Part of a small language model's weights.
Size: 8 layers, width 448, 14 heads of 32, MLP 1792 tanh GELU, 20.5M parameters.
Architecture: LayerNorm before each block, biases, tied embeddings.
Training: 728M tokens, 4739 steps.
MLP neurons of a small language model. Each row is named by its layer, matrix (up: input weights; down: output weights) and neuron, and shows model dimensions 80-175. Each number is 200 + 20 x the weight over its row's rms, rounded and kept within 0 to 999.
After each neuron's rows, "fires on" lists the tokens most often at its 100 highest values on Wikipedia text that the model never trained on.

L2.up1552,212,198,238,225,175,211,211,186,192,216,229,187,197,205,229,214,204,232,234,189,181,185,189,188,145,260,176,162,218,202,163,181,168,189,222,188,196,182,194,226,221,190,205,171,196,173,195,206,189,207,212,211,210,211,160,204,194,187,200,205,204,199,218,234,210,213,194,192,182,203,236,204,162,208,192,202,194,224,184,198,196,187,251,228,180,203,226,205,174,198,172,207,194,211,192,202
L2.down1552,193,168,172,206,205,174,195,192,232,177,178,227,191,200,211,188,198,207,227,227,215,222,185,175,231,182,197,209,169,224,218,196,207,219,203,203,235,208,214,160,220,188,208,242,198,230,198,214,215,203,180,232,187,188,231,209,158,227,184,196,156,220,161,200,222,188,213,174,173,179,177,165,201,201,199,207,227,173,213,210,175,204,193,166,221,186,209,185,192,189,216,212,252,209,203,180
fires on: ").", "ative", " describe", "″", "History"

L2.up1505,181,197,204,193,192,232,205,213,214,226,212,207,217,200,235,177,174,180,171,204,168,223,192,227,194,201,213,219,208,176,189,198,168,188,210,216,166,214,211,187,174,194,162,182,180,199,205,228,199,192,195,183,213,222,169,200,191,212,204,163,211,206,220,190,203,185,186,213,230,200,225,164,198,184,186,218,204,188,230,228,192,201,176,185,208,217,253,212,222,191,178,183,229,231,165,204
L2.down1505,180,185,214,151,201,181,206,220,206,192,187,190,198,180,233,203,210,181,245,217,186,190,212,186,197,204,203,203,181,177,164,216,181,235,241,193,202,187,239,195,187,238,192,222,200,204,202,227,195,229,207,193,184,195,215,194,206,184,208,181,204,199,170,207,220,204,230,210,239,210,192,207,186,219,152,213,209,190,181,212,195,161,254,186,203,210,204,226,201,179,200,234,247,206,196,149
fires on: "ir", "wi", "ul", "ea", "20", "di"

L2.up1461,185,219,179,193,173,233,204,206,198,211,173,208,236,195,232,191,198,224,201,209,185,196,201,238,192,168,206,196,207,194,226,189,182,188,185,211,216,175,220,215,216,198,189,239,227,186,185,195,208,182,147,196,227,186,202,204,173,175,230,264,185,216,193,190,202,214,207,168,210,184,199,190,189,218,205,221,145,223,232,217,194,217,210,194,219,196,175,208,233,193,199,202,206,217,233,218
L2.down1461,177,186,169,214,144,179,216,226,186,206,181,196,211,177,168,157,190,218,218,206,207,211,182,214,214,233,178,192,189,201,145,227,211,236,212,215,152,183,217,223,182,194,177,210,207,219,193,212,215,159,209,195,214,194,215,199,186,177,181,197,221,192,235,197,237,197,209,213,181,194,189,202,243,174,211,223,219,190,189,167,188,172,187,185,199,221,180,218,178,222,191,203,218,199,220,178
fires on: " time", "f", "ar", " of", " Da", " Mar"

L2.up1659,212,188,197,229,202,194,181,228,188,239,214,220,205,235,211,232,186,141,201,216,195,236,197,210,171,224,190,208,200,189,191,201,196,180,191,183,216,194,230,186,187,195,187,198,237,182,217,184,190,203,199,196,224,200,201,207,196,196,216,205,171,217,192,211,202,224,184,188,232,200,220,178,240,203,175,200,191,196,206,222,192,183,224,203,218,211,239,198,179,181,182,187,193,163,115,185
L2.down1659,185,219,219,189,192,164,224,244,201,204,159,205,221,186,219,223,191,173,207,210,167,208,202,203,209,210,185,186,247,206,180,219,157,195,218,208,184,160,193,203,164,220,169,212,209,201,201,204,207,173,202,209,194,194,198,191,220,210,206,227,218,173,201,200,195,172,220,195,214,193,229,232,200,229,199,172,192,224,205,194,191,190,203,181,204,210,204,210,187,174,190,192,203,228,219,197
fires on: "\"", " to", "ography", " —", " by", "is"

L2.up386,189,213,211,214,209,179,209,172,204,216,237,186,225,238,224,192,163,201,200,192,206,196,180,203,217,223,203,208,216,224,162,163,215,197,153,205,188,223,189,197,195,195,200,160,182,203,195,192,220,211,212,183,232,182,221,199,200,208,230,221,179,173,198,181,203,202,223,179,198,202,209,166,183,188,229,171,186,201,223,198,166,181,221,179,214,203,212,202,163,220,185,218,210,184,221,158
L2.down386,178,182,190,171,207,199,215,218,216,202,203,187,214,186,197,211,172,185,175,195,203,210,172,184,201,241,188,216,193,224,253,169,212,239,213,222,183,211,172,207,212,216,211,209,191,219,200,184,179,164,184,186,173,197,181,189,233,191,186,199,171,197,201,190,200,172,189,185,188,198,197,213,214,209,161,185,231,170,174,246,206,184,166,247,206,176,223,181,170,173,206,200,170,180,208,215
fires on: ".", ",", " his", " &", " the"

L2.up1259,189,208,207,181,181,213,194,206,199,247,188,227,208,219,202,196,207,204,185,193,185,179,196,195,195,238,181,187,184,168,205,204,189,173,225,194,188,188,199,237,210,146,179,152,259,214,220,182,171,166,198,228,219,196,205,200,192,213,187,217,203,180,185,202,212,189,201,192,200,210,202,178,215,217,188,232,181,199,193,175,203,182,186,176,194,193,170,177,199,196,165,222,183,201,208,185
L2.down1259,193,217,229,213,189,174,228,200,228,155,181,224,199,208,168,226,235,188,217,192,174,179,170,180,186,138,162,221,188,196,203,206,203,196,201,194,169,220,211,207,202,185,223,230,179,189,196,186,182,210,204,172,209,213,144,213,213,173,204,223,218,229,216,210,210,205,216,219,196,208,181,218,205,176,208,206,176,178,182,229,186,207,181,189,185,221,188,191,211,198,198,192,213,219,188,190
fires on: " National", " special", " public", " national", "ical", " general"

L2.up301,217,167,169,189,194,189,207,204,218,196,200,210,235,209,209,210,193,196,178,212,177,212,185,203,209,201,160,208,236,204,156,198,226,204,218,203,221,207,181,197,180,209,188,221,187,185,182,211,221,184,211,186,239,173,238,189,173,211,217,220,205,189,197,173,191,243,205,189,209,193,220,177,179,200,191,200,186,223,222,257,188,202,217,183,202,185,193,181,169,219,179,244,234,205,210,199
L2.down301,185,213,182,194,188,198,212,201,182,191,203,171,194,181,199,181,176,195,245,198,171,202,160,198,156,226,201,214,186,193,219,171,210,185,194,232,179,180,208,177,203,198,205,198,232,247,202,235,179,200,200,221,189,213,184,212,198,192,220,213,165,189,185,218,195,202,195,202,203,221,178,221,218,183,223,201,224,200,161,197,215,163,203,237,203,200,217,230,208,192,183,237,168,228,206,146
fires on: " and", ",", ".", ";"

L2.up319,174,173,199,202,195,212,203,207,181,240,218,219,219,233,210,200,207,197,213,199,201,217,195,181,164,248,162,180,203,192,193,176,202,178,203,191,211,185,197,186,168,196,190,196,214,142,212,173,181,185,240,210,208,189,160,206,208,215,219,213,213,232,188,239,230,220,234,182,222,218,200,175,218,185,198,183,181,193,188,207,182,186,236,215,226,222,203,188,172,196,175,203,192,186,192,189
L2.down319,172,195,186,189,220,172,199,262,192,214,204,221,213,199,179,201,215,191,229,224,175,229,225,185,195,213,209,203,207,219,200,210,251,167,193,228,172,233,194,242,172,199,180,208,212,194,204,233,184,224,163,229,246,195,183,197,192,149,184,234,221,212,211,216,192,177,190,213,162,212,197,188,198,212,227,205,185,170,234,185,213,208,182,188,188,216,196,179,178,188,218,220,187,211,188,197
fires on: "ur", "\"", " Best", " critic", " by", " ("

L2.up839,202,196,184,178,181,185,206,243,192,207,235,203,214,217,220,221,181,247,206,247,188,170,204,172,188,200,215,197,194,215,159,188,216,199,182,199,228,209,199,198,182,169,182,192,178,196,201,185,225,191,191,187,229,179,224,189,182,169,239,219,186,180,183,208,222,187,198,185,226,199,181,192,190,203,174,191,194,197,170,216,179,181,221,221,184,222,190,192,194,227,192,208,221,236,149,217
L2.down839,222,216,183,213,228,230,187,177,187,204,193,205,209,207,215,173,225,196,193,189,192,207,202,209,206,177,192,141,187,241,185,192,233,202,164,200,156,184,213,182,183,216,204,214,192,208,241,201,220,231,188,209,196,227,192,222,233,231,175,192,178,216,203,180,240,196,194,209,190,202,207,193,223,213,189,202,165,176,200,214,221,233,203,197,228,197,183,203,204,203,201,246,200,167,213,199
fires on: " pro", ".", "ri", " pre", " re", "r"

L2.up174,193,194,211,203,196,192,215,186,248,212,177,222,192,226,193,176,176,181,211,215,205,189,234,226,182,194,217,210,259,199,185,213,209,193,213,204,219,246,206,212,200,212,161,214,203,234,190,210,198,206,199,169,221,216,217,206,193,206,220,214,202,197,212,208,201,177,175,202,186,203,190,185,196,199,212,186,214,224,207,199,194,215,213,199,218,195,168,199,186,218,204,231,210,195,223,160
L2.down174,201,209,196,208,189,208,190,213,188,176,244,175,186,200,190,170,186,195,230,218,209,214,197,188,201,189,198,224,199,211,232,197,182,219,186,203,216,206,193,184,190,218,189,209,221,202,216,243,166,218,199,231,205,195,214,206,222,183,207,199,180,206,166,175,196,192,217,232,197,229,195,224,208,220,195,205,235,228,198,193,189,169,199,231,213,198,194,226,183,189,184,227,184,184,209,176
fires on: ",", ";", " States"

L2.up838,203,185,168,188,204,194,191,219,237,213,194,207,192,203,173,169,198,224,212,154,209,195,218,188,194,191,155,214,229,208,256,204,183,198,201,183,165,226,157,176,175,178,198,215,198,225,189,214,189,186,224,227,186,172,231,216,207,205,189,224,203,190,183,232,205,218,164,187,191,191,198,183,189,206,231,209,196,170,208,180,172,200,174,182,174,197,194,191,235,207,188,190,196,207,220,190
L2.down838,209,187,213,208,179,187,204,190,233,195,163,185,206,227,225,224,209,158,258,190,177,223,224,239,216,172,207,168,228,195,234,212,196,204,210,189,222,188,194,207,226,203,177,201,181,200,209,216,197,183,196,202,241,175,171,199,193,235,201,198,193,188,215,199,171,202,255,196,170,179,189,177,197,182,218,196,228,225,204,199,196,230,198,185,161,192,172,216,205,186,203,195,215,167,197,186
fires on: "-", "===", "“", " ", "=="

L2.up575,204,205,195,210,166,223,172,194,194,175,205,212,234,227,195,185,271,181,229,234,179,172,199,196,204,225,204,205,177,210,183,205,196,199,217,151,189,187,194,206,196,198,177,210,155,185,215,201,204,200,236,174,189,156,210,181,194,229,202,200,221,153,216,184,203,219,179,189,191,233,267,202,217,228,196,180,199,211,177,218,157,207,205,185,181,190,195,204,203,244,171,226,197,216,193,210
L2.down575,177,194,168,185,218,174,182,201,180,170,170,224,215,178,210,211,181,209,208,176,180,218,170,167,188,167,156,176,190,197,188,215,190,209,195,184,202,221,197,177,205,243,174,205,178,203,207,207,196,185,197,204,210,241,164,218,183,231,184,180,186,201,196,212,182,219,199,206,213,220,207,175,225,212,200,226,203,159,228,236,220,235,210,255,201,205,183,179,191,208,193,188,205,202,209,197
fires on: "mi", "-", "/", "[", " with"

L2.up1697,210,203,190,197,184,197,182,220,202,216,205,199,211,168,188,185,169,232,182,176,213,205,219,205,237,183,170,202,228,233,196,165,226,182,192,212,178,248,149,190,210,223,197,197,184,201,162,205,191,193,211,216,222,195,203,200,192,190,232,214,224,199,194,184,205,209,178,213,199,196,160,204,202,192,212,209,207,208,200,185,184,210,216,183,188,189,227,164,246,187,208,183,241,214,247,184
L2.down1697,202,220,201,184,197,195,196,162,194,222,199,190,180,202,223,224,229,209,221,205,211,204,197,223,222,193,215,220,208,176,198,191,167,220,214,199,188,203,189,199,209,212,181,194,224,230,199,183,216,211,227,190,214,201,225,207,224,178,201,199,248,175,196,201,175,198,197,240,218,209,186,219,199,206,192,202,194,168,170,204,201,222,217,195,214,204,165,181,215,204,164,197,198,193,195,206
fires on: "-", "mark", "==="

L2.up679,183,189,230,203,181,204,195,231,156,214,198,186,245,219,236,185,233,174,203,211,224,186,177,209,209,208,194,189,163,201,194,214,182,183,257,184,147,171,149,176,190,204,215,194,189,206,204,208,183,186,153,175,227,185,203,215,185,202,177,193,218,193,209,210,221,232,221,197,158,204,230,192,220,213,185,193,190,193,179,195,209,183,197,154,150,148,215,199,194,227,189,237,188,174,260,170
L2.down679,240,208,223,192,169,214,230,207,223,187,215,206,188,218,192,214,180,207,196,201,209,204,185,224,207,196,203,179,214,190,179,188,197,257,195,203,224,188,154,200,207,191,214,185,207,197,177,200,215,222,204,222,182,202,211,197,188,199,149,231,217,209,186,171,175,189,206,183,214,201,174,183,197,189,190,217,205,224,204,219,183,213,185,207,180,168,219,189,225,206,238,163,212,176,199,198
fires on: " You", "ive", "ent", " close", " live", " served"

L2.up345,179,186,217,208,182,200,191,236,162,201,215,226,214,228,203,191,245,201,212,212,201,218,212,188,201,171,209,205,187,199,188,193,199,178,236,224,230,187,200,186,188,184,205,173,202,221,190,210,209,186,212,186,222,163,218,216,189,212,172,199,213,225,241,202,207,263,232,153,177,213,224,202,235,202,164,215,121,186,227,204,198,160,198,173,198,162,180,200,237,216,152,232,171,161,256,191
L2.down345,178,196,203,193,178,224,188,179,214,160,221,203,206,226,225,200,211,192,215,199,200,200,178,202,201,204,162,199,211,187,180,175,195,203,213,203,219,183,197,208,215,228,213,185,200,223,225,210,206,198,174,192,258,220,186,196,207,204,181,158,228,203,247,189,178,176,172,183,224,217,185,203,171,185,184,236,211,188,223,160,185,211,186,217,208,206,205,203,220,191,173,223,188,208,213,197
fires on: "'", " live", "ian", "ive", "end"